Weights of a small GPT-style language model, trained from scratch on English Wikipedia.
Size: 2 heads of 64 (1 for keys and values), 6.5M parameters.
Architecture: RMSNorm before each block, rotary positions, untied embeddings.
Training: a variant of Adam for these matrices, 165M tokens, 10096 steps.
MLP neurons of a small language model. Each row is named by its layer, matrix (gate and up: input weights) and neuron, and shows model dimensions 0-127. Each number is 128 + 32 x the weight over its row's rms, rounded and kept within 0 to 255. Numbers have three digits each. A neuron's up and down rows have the sign that makes its largest values positive.
A block is one neuron, or neurons of one layer that tend to fire together. Before each block is what it responds to, as a language model described it from the Wikipedia text at the highest values.

Digit zero, hyphen within numbers
L2.gate28:121139089119144119122073177081146195159133107202092119113130136122100093137036103171126130105139079074132150161126206097155153142055140162113116130068140162090147146128147207137109096163081134169159160084143153062138111088098116114114108193136112133090134142119133109132178136169193077143117088097123125118158106134150164130125115135125095132142133127132166072132109120105164050138162
L2.up28:147081119179148130203102109126171153095156160133187111127133163112136115118126131131151127082103121101068108172089126130057096102146097133184093108172102149133084138103108108127126130184119099189109187138125125135131110155108101142192073163099079130174126121107143153107115151086150089144137133085156165083150111123107154125138094154145087079153079148112138119137107112098113123052189
L2.gate77:125133169148089103093108179160123102159126142087169137133115144158178080136166131146151115108143098054130116092142136130121066085105113129126154154054180144130133166172090141114086156147154134127136149046154099110041128105137145131152142132179147110168107081123135170155189159128135111095158126137137135102174167165188160097141101130134121113136140101164163161105104132168145154055214
L2.up77:167119139142163098141107138170116100155099165109190126151181159107143097140131116135191213165140158081075102078139141154086071091167157146135127118113156166074119155116132136083139049107099125160090158154125117104153127078137138156180170071145111147099146140144123150112096087125169119103111075098173183100188147126113134160133119126152146155138100126152110133132138170123177105065141
L2.gate238:169162097127130144137061115152190067175137103103144094087112188136103115161104080112139137121095152107091103108135149101101170119107109103148095163132178110172127139101135122149104103150150093223134200138126104081126073070102163184128098149105196201150096085065103169112098138169156152200095099129153139123175145137168188088126126133098160137126140120098105154114124101125193137087134
L2.up238:133156127141175116130147119049163127097119170159139107153209179120137125120145123179119132088178118065104097097156131092132112156108112178094190176118127167067089074139156120138080166137162115159145062100126187159160113098156149149128133139111134138158104171138131112198188105085155052096138138123152125114147131172110129161135161129131072120076063069122152165144162145139114132104153
L2.gate271:161188051063125106172151112155176137118089141114063111090150111158095171167118168141158096191106139113122123075172182106146100126151105148143148163101161122162135184069141095097143111178127108129161178146113154092168194139131160133167077156090161129093090138092102154113121139114182153093073132164105170058095103154127153118156130143144118139099147201137163036144116103135192105134120
L2.up271:180099119131152087143129114179219139150108117119083140082110098130141160182154182088085133143090138082109128085168125109142121106120131115154112137101142025081111096130129127092139119146084165168112185119113144056125148109090101142192127124068126180110098149120136197081128157087191115114106096124159152099098117073179182120169113123190142130093168199113170083133114138143180136108118

Hyphen in compounds
L2.gate9:168089147117169091167117166109101114145093184166114159113100147113179173173125082110135143137182063067099133097108163109101156151186101133076161117079132147100117094086133134058098101099120123152102093142177151056102142147091137092102113086149130106147160122127070119159225147167163063134096163134132132118105090166134131120157105143168128085174097155125147153160165130194122110155162
L2.up9:164118139118138048157125150104138119134128167167122143083100160160127134155109099116148116160136097068096138128141137150063139170156112140157134119101132164154090142124118141075141050119134114181077151106155172051119169173148160123145124113151118084182135126140060156204171148140176050136069139115145144190067103164133135124139135164133180101145086174146110111127140126162060135098158
L2.gate109:113209092099139091097135086102218191084088078129119153096131152124118136164050147128121105116125094116115140159166085081096156130106129091141162135102120123145134127157172156139139110120085129188129136108160122079115126106111142142181088076177101118143159195126120145138109143157137119171095146142124173117096130110164139193135154154131183123153120141040115070124129173125058129066137
L2.up109:148077091097115153225150143190091100116180127127135105130149118139092139171114164168100146154148146147141080127114128154095123144115099147139092107149134132128122116111085169121158143180129070128119158106092107111133116175167132175123115165010125122137138124106089185119154125117098172169111101109111137119158082105130212067097106158128083165195110161185184156075103138129130168123163
L2.gate191:091133138104113112141158115105173197129130158181075114115126151174112155099099152145118139123122074143191192169159109115171165139113163120116097080129099125156090103105126101094195116066116199183114148122117127098109147087100128092157145175130120161131120138133087075118161199114171114120124166098150154146052099086147109121136183177059126145180155177071132115115159106147033115160070
L2.up191:153105113101146096113152160137172107187135159112091092144164094138090134200070129185143163142211094182170072114114168108169152114153094121121121128130131127110133114113123138160169172081100134118144127120112098040142117107111108105113080148155124077092152107124126067121160165124206132070098148133078091119108082062116091128150119157123128102130180101139174159092126131169114065178144
L2.gate296:184154157123161107120112098155163195080150108170153153085171155128112138135087095066157134090097101104118139140095141049175152145093097110134160111105074162131101079171188161098109179128143114150123123133176146057126115121104093121114142153163110098104156177125110074187107122120199089146099148117110163145025116170129117125200174152129129144143123078094118087127087166145147120171153
L2.up296:105119122093135138133124166091124134135157121072199129051110138095083118156149133142162090115157084113126172114147137094139072091165098157130129104170139161078151052093069131102184105147173092153107124089163169142161126177171185149154125137173133097152143123090106135077202156022107159076077115119105137119145112144101194104093128165075137139156168152137142175108121106133111145134150

Mid-number decimal points
L11.gate7:049152124148121167177086137108147126130178122085139084109098124101109101163070123106095103142092113143186108040160162150125140120105159110140181108118124160133096164124170123119110156117076100073165176102092132128121124198121105113160142177121102118102119079107153171165226157164104115078122093162138148163085077176100145102090127120141131082091161186089150106125128122144160141062104
L11.up7:126097102114067159160132158180188148185156107092150129178113097069150155161167085061108127151167149061155110083124120140144115119117087136135111156099105090156143075115123062160102120168076117124094161165148180101165106180171057144095129083118087128133136074108132125111155142112132049108073105153143137168103196153146149116202164100144132164111135135123126123118075117070097078145073
L11.gate54:151119152141120081221083092180138148199153092141121155165124192114126094108144130128129124129118080089149134150122137144127136155122054177105115147132131094172103083138155119119089121105120175146122126097059161098122166146148143080165146133180083142156109138052115142113166105109163103102093139165152095170150051104156152094185107164129139152122166149145117157171138080125166116085142
L11.up54:125159125083117093191161119122147125169142151093132097132129117069103128093133194143164171075157156166154112132175131122186160124127120164124134155184133100199087119122116184098125165100088048125132095069087085178131131107127103161149134121122165124118196149119164141114137174157121161106119162141123141117031168126172167121100088112128145135103159119078131155116119146139123107120107
L11.gate98:126139124122161107124161120104172096156125129076149116167129116125124171121106098142175120119132133074141126097157197076111156116111116139136108179133129138146123165068082140119064134127088087160098146149085106141115194103125172140186081073143125082149140123125082055157145209112089117081110174159163153108131094098128189184161136071129149090108174200181105078161135145182160156151129
L11.up98:165173161169157143204176128116127118109152127117137113118102125119114126117202110099149091087134098142134148096124126091108104119132135127083217149147145162093096148101168134077098140120141111106126071073073103113161163128128104127143075140132146143103105101096086128122081174143109132110188136168126152100114078132096185138106099125105141144087107097099140096170089199162185127073215
L11.gate128:135160122129152109132174147094160146164124129176195134129114149120118165061113137143125147087137070120154098171100080126131104148112119119107156145249080174189125124109151086106152127180106083099087118085091140116080091154132179123219099134155164155094099092110107173115113085084154116141091165156153094111117103155189136130109117081113171108129097149172110148091130091122209071125145
L11.up128:147171161131132079047167132108116095173119104156165121134098185137131181134085138093120132053101124157110074148093161130113120141123134113169107125101122127167116120144107146122155074088150148159104071108160125168067094116118119088216148112158093157076141123159118151182117138116148144168115145134139141104124168171136116142086117165116184151123086074125131092079112093118121095144089
L11.gate253:152124099106112090069123175176126124131092144198103130158129139113119195096092093145123149133173114072201125151124115173151149150127121147144116065149095137130133184139125101114070136129119119069122091143153151091137083145140123124117189103124150088163095073048086162146103078160113178054137150120148110139094072166137151120097132116103133083143143102132143163146134119177086112108131
L11.up253:095183090174174140125105136115117150164096141107158108126116146149126157101111117156184119129141120171072111194122169153190171108110141163167150103098119165073107183168132181127102061113112108123089174173112074101129124102120161157121112149136091185083056154164128129218105106113179109133052127190180153128085173208157104144126129093157175140138170111090153128134118149085109111131114
L11.gate262:118119123163185152168165129075159164137173143197150074112100195130069116132084108154147105133098029072166171095153126111135121125085133132135155135205116094159059086095164152077111158140091124102099148151152154059117112138138115139112099155174126129119099172068127087154138197112184119133113144133137141130106112109153153161131143108142159166131146106123106133098174105196108115146171
L11.up262:153157139133165139117177224121131044160123124135088122127134135050141160132148127132097093127137123162106086123107111115195213093063147131105105165146139123135120101115161123102124171116136147137101140170131171123139088116118150148086125142061119059128102146092125127109102136125151069182135143090202124110188179122100145145123105120177094138154106164104111117044139103128145094129146
L11.gate268:156159098167144136192113119119141150125147070171087144126081125109135082110110132130145131140174112075163149121126118113108136165151042117077142169126162132167152145096138114150133095169165123132103089089167088146152154144107161109115147183104090095057180146138111118191199117158155082131138071157173100095118158141078121178118130064117082138123127104148079095105134119133105132075156
L11.up268:072140143189142106172138151138158111137133153118166142158189169150114100121133140111167090178153097140180198160172073147161150131133111114145048159152118146121150137143126088181109112108142114136122138087083137148120127138102094106114165170074098131118161133147142141186051141203162110170125132141112067170112158118128070184135102129128131198110084121169110135129160159118121127117134
L11.gate271:092134126144134106185148158125126165084100145119081062139167225079163158084173108162062166157094090202117152065181118176116140157148169151125138149120150134105090092091127067119104091081116082099134065128160137151105141089134186180182110168097156180106188164076087147111096179106137095121131113169182131105119097168159162137127104099156138133126101103139102060129130123103183114125135
L11.up271:104170179104187080132174141204226149070143152130114085184154112164108151091115104095106150135095112174121132130158082167100146156153123097110101146091124125142100087149103073170075104125122166176124126145128082159146157134171148110125137177123178138073160166146159143132050138133202145110115129121125118129078115184126118096136166158111105147068144088090132111129136092131070131130105
L11.gate279:152198103154160115135154100124150142130118123076084134148084153109120110043097099126159123140132073121129089160099127173083098127179096113110179140156098168134107173145158113118158119117095061186107128059153148097121172184138085130161100098171178149126094144133152159136136160105177087059113132156112167158163118135154119180094125076103159137127102109088126088184119116150135121128127
L11.up279:169083089044129107124182133182177118153198136120142099110057117123140183077122119152112166189162137087168135127184145109074140114084124106139098126146075101156097141091104137139096111112085147152115124096062142121169178133114162128185143177138124065133167092064120134174135142112176108084094114127139104112105118169140180115138142109147108158109098131112064103103138075115123140091191
L11.gate282:143136082156130146166097139097064130129139107159144102167126062125151129164122100083072131154141166118170109148171160146179117132152080147173139106116137067112039096175118118143175113125095124153117192181141120075100179154109120177130159118155181123106146116156163087115094061139129102165100148135126139130114127182110134077163164161125073195091138174168113111128148134142132136068169
L11.up282:153154096111141159163127127132149121072117148198098104127077104174154162082140076104135084094106170107077074100149118160157132128111143152152168178146111067145116080157093143067146042150130132116134147129121114131098082102131074080137102145150116088094143123108137062112081127137210073143164089134113133148142133192163168065171067104101122116134164104140071119089102120138148144156127
L11.gate285:107147087151126119128088140128160128117134124103149146116109132119069102087157122189107112113172173085163131115140179105129175114130101101145119065143094137114117161051105134118143159108172133191089068123090130153118075145137097144138101164099193125089092105066105153146138123154164135084051096112113127073103090122103154179137113111115106057140127092112085067107060102131096149062146
L11.up285:106144114167137160117096075105202113134069112102194143145140139110116122143081121147162156138175145081179092091101154126102153141181131113127127116161112133118106174145184119114075153205095101182095108133140152119088094157100090134130075107085099126122110163132094103126125182132141128153097109166107186099154075160102060116161171103104121127137092123128179114096102080174093092136131
L11.gate293:198170180093143101121111106100121164149127120126093157132081168110097133131154119108127117184132145097055156116139146095137135183055071107090187139136104133102111147108223169039094124129129089078150163147151158134110132124093159149112139148131118115118133168089112110129113112143165070088098096152150091135111163223126072108174132109209175171126084114107073146157093129075138122069130
L11.up293:175159106104064094052114079142160106115155131141115078132115108125119125135102047148108110153178184126105088110102197133128145137110117095198132135108102098097090176170169148142090143137101104098105117120103145172148096129173162103139135105148083126130142123141106109126080124127161126014186121124103125211157117166044171129178081163126157163145132120051158160143128098136072109064128
L11.gate317:189089134105081099109137140175138108103162137132102156090138160130128155098198149167088078114130094097108188114100140130159123143128134094155116181104139148125076120067080122128121160088116080108159138139125177127106091064112145108180181144098098076103132081134110148167074131151104125089108118078106132128111128084107126116150100079101139110130047148137093038168136150127101178093181
L11.up317:157126134122121140158167157208138138165105128200133161120104167104122107086165112139141157078134143097158154122138139114156087136097056136124103164168095114178091166087168054133103097141091170110149154117113156136081098145129147110149134159192146104127186156053173133127130191132128125128133096104159128161094126192112115192146132156120171109096152096087125194158134060163106119122157
L11.gate326:159114140148101152112134169145179150103201135188104122160107136105144128196118134167142056131102152060095139163087089129131133174110124081143136146069110117153129165155205094192164148141138153072131200140115101101166120131181191161151146145135102102131138170174091143135108139096138058123156099150178125135103183136120055116150154145172135188121154116080121142144156131139086119096121
L11.up326:140096123104116108108121132121121090132140175113163096111104183135171150156150163153130092155129139142130170127090173116170115147077156127154118165103067151162118101083115124132131099149097118134047190189153096130139083083064104120120107185135122085098235152101128153140189129120114146163103187111172123101121148106078136190172101162138189190129189155140109123108150149168115160098134
L11.gate367:128129121051092172171101104202147098140126126209124163151122083139101132135131138109133114117076094144133140129093187131191154111105100140122062123123111121167123072154089125145149138098159181090111135138118092152114157119144078115174158147215142116182130181075122118155178158166142140104053132102128120067102166156121149115129093088089134098077123105152091203134111100117144079126082
L11.up367:157173059095103089133151133137128144171101099113146124120169063117095178128181139102178138172141129118148154129146070117105138107162127146139154169163092055138150100157141103134171103098051113134118130138100119107084122139125124154134163053142119116171136079106143040072086081080115134135104131174133125096106101131117157112110141131048119132094092099081184124127150100151163176186042
L11.gate373:134140146107130074131119134127206166171194167130104103114119179150096125067103146098103146159145106165101142140087145090187150147111191135102143142138114137190179149070163100099136138108056167108109130135129152120153190147094110122144095155100111132131126127099096155149102112142184164148114141145143132134099101106192170066150165102112194140084040136150102152121143153119156092015121
L11.up373:146111152160104049183155097150180121169196109116103120136114174146136118080090124078124115183141124120117091155124104123213132178172172130080177166099142132116144101116163109088084092097114105094090132151128149098152109181164136187133066109066111149138131118148132163138142128106155106145126131154178105139128125129202155040180133073150146121092106166127089157114132136091210113093111

Parenthetical opening bracket
L10.gate42:159099153115064072144116095186151146091108098175128154150157157160127148131152155161137137115094137128109153126083161137114096157111117150151104143094112160140058065163109082112113137147097130113122158114097096081094153134098105091163156204129155116193164105172134175159128151143150105148183131195157163128138133074132104126181169138158138150113116094148205124155112129192101129187187
L10.up42:170148173136141108118197111106113170144137157190106167123118149107086088104086084121087083070138090104085138111163116098118146142089130169105167156175203184130138072110123158111138125103170162126202160150187098142118162091119137146123164149095125083115176156073123085111138086149175145093081157184174154088108140148171171145141115058143131137168157114121134144118115122185195115184090

Digits inside numbers
L10.gate261:144194106126157165149093149104121140113102093138169121139105135148166160114123141098159110110124141090149166092083156097123102066095106104113142154101092100209134112111149168113197170154057122096124111090115128141110155161164119184095128116167144149146149162087180120141127161147140075142060066140165111150115152165097119144094145090118139156127079109165099081132021140118123130049194
L10.up261:084111133170149088146124163113094145127145103140145138142130076141120098134114138099137137087123192106160134139147133123096101143132110159091138092064089060137137094098153047139181154120098125114124117182110083155128113188110179155095137136157107096090149117161194131130137113119104139156122040184136114173121159179157145100119083074110139108100123082182113059194099093116127189125134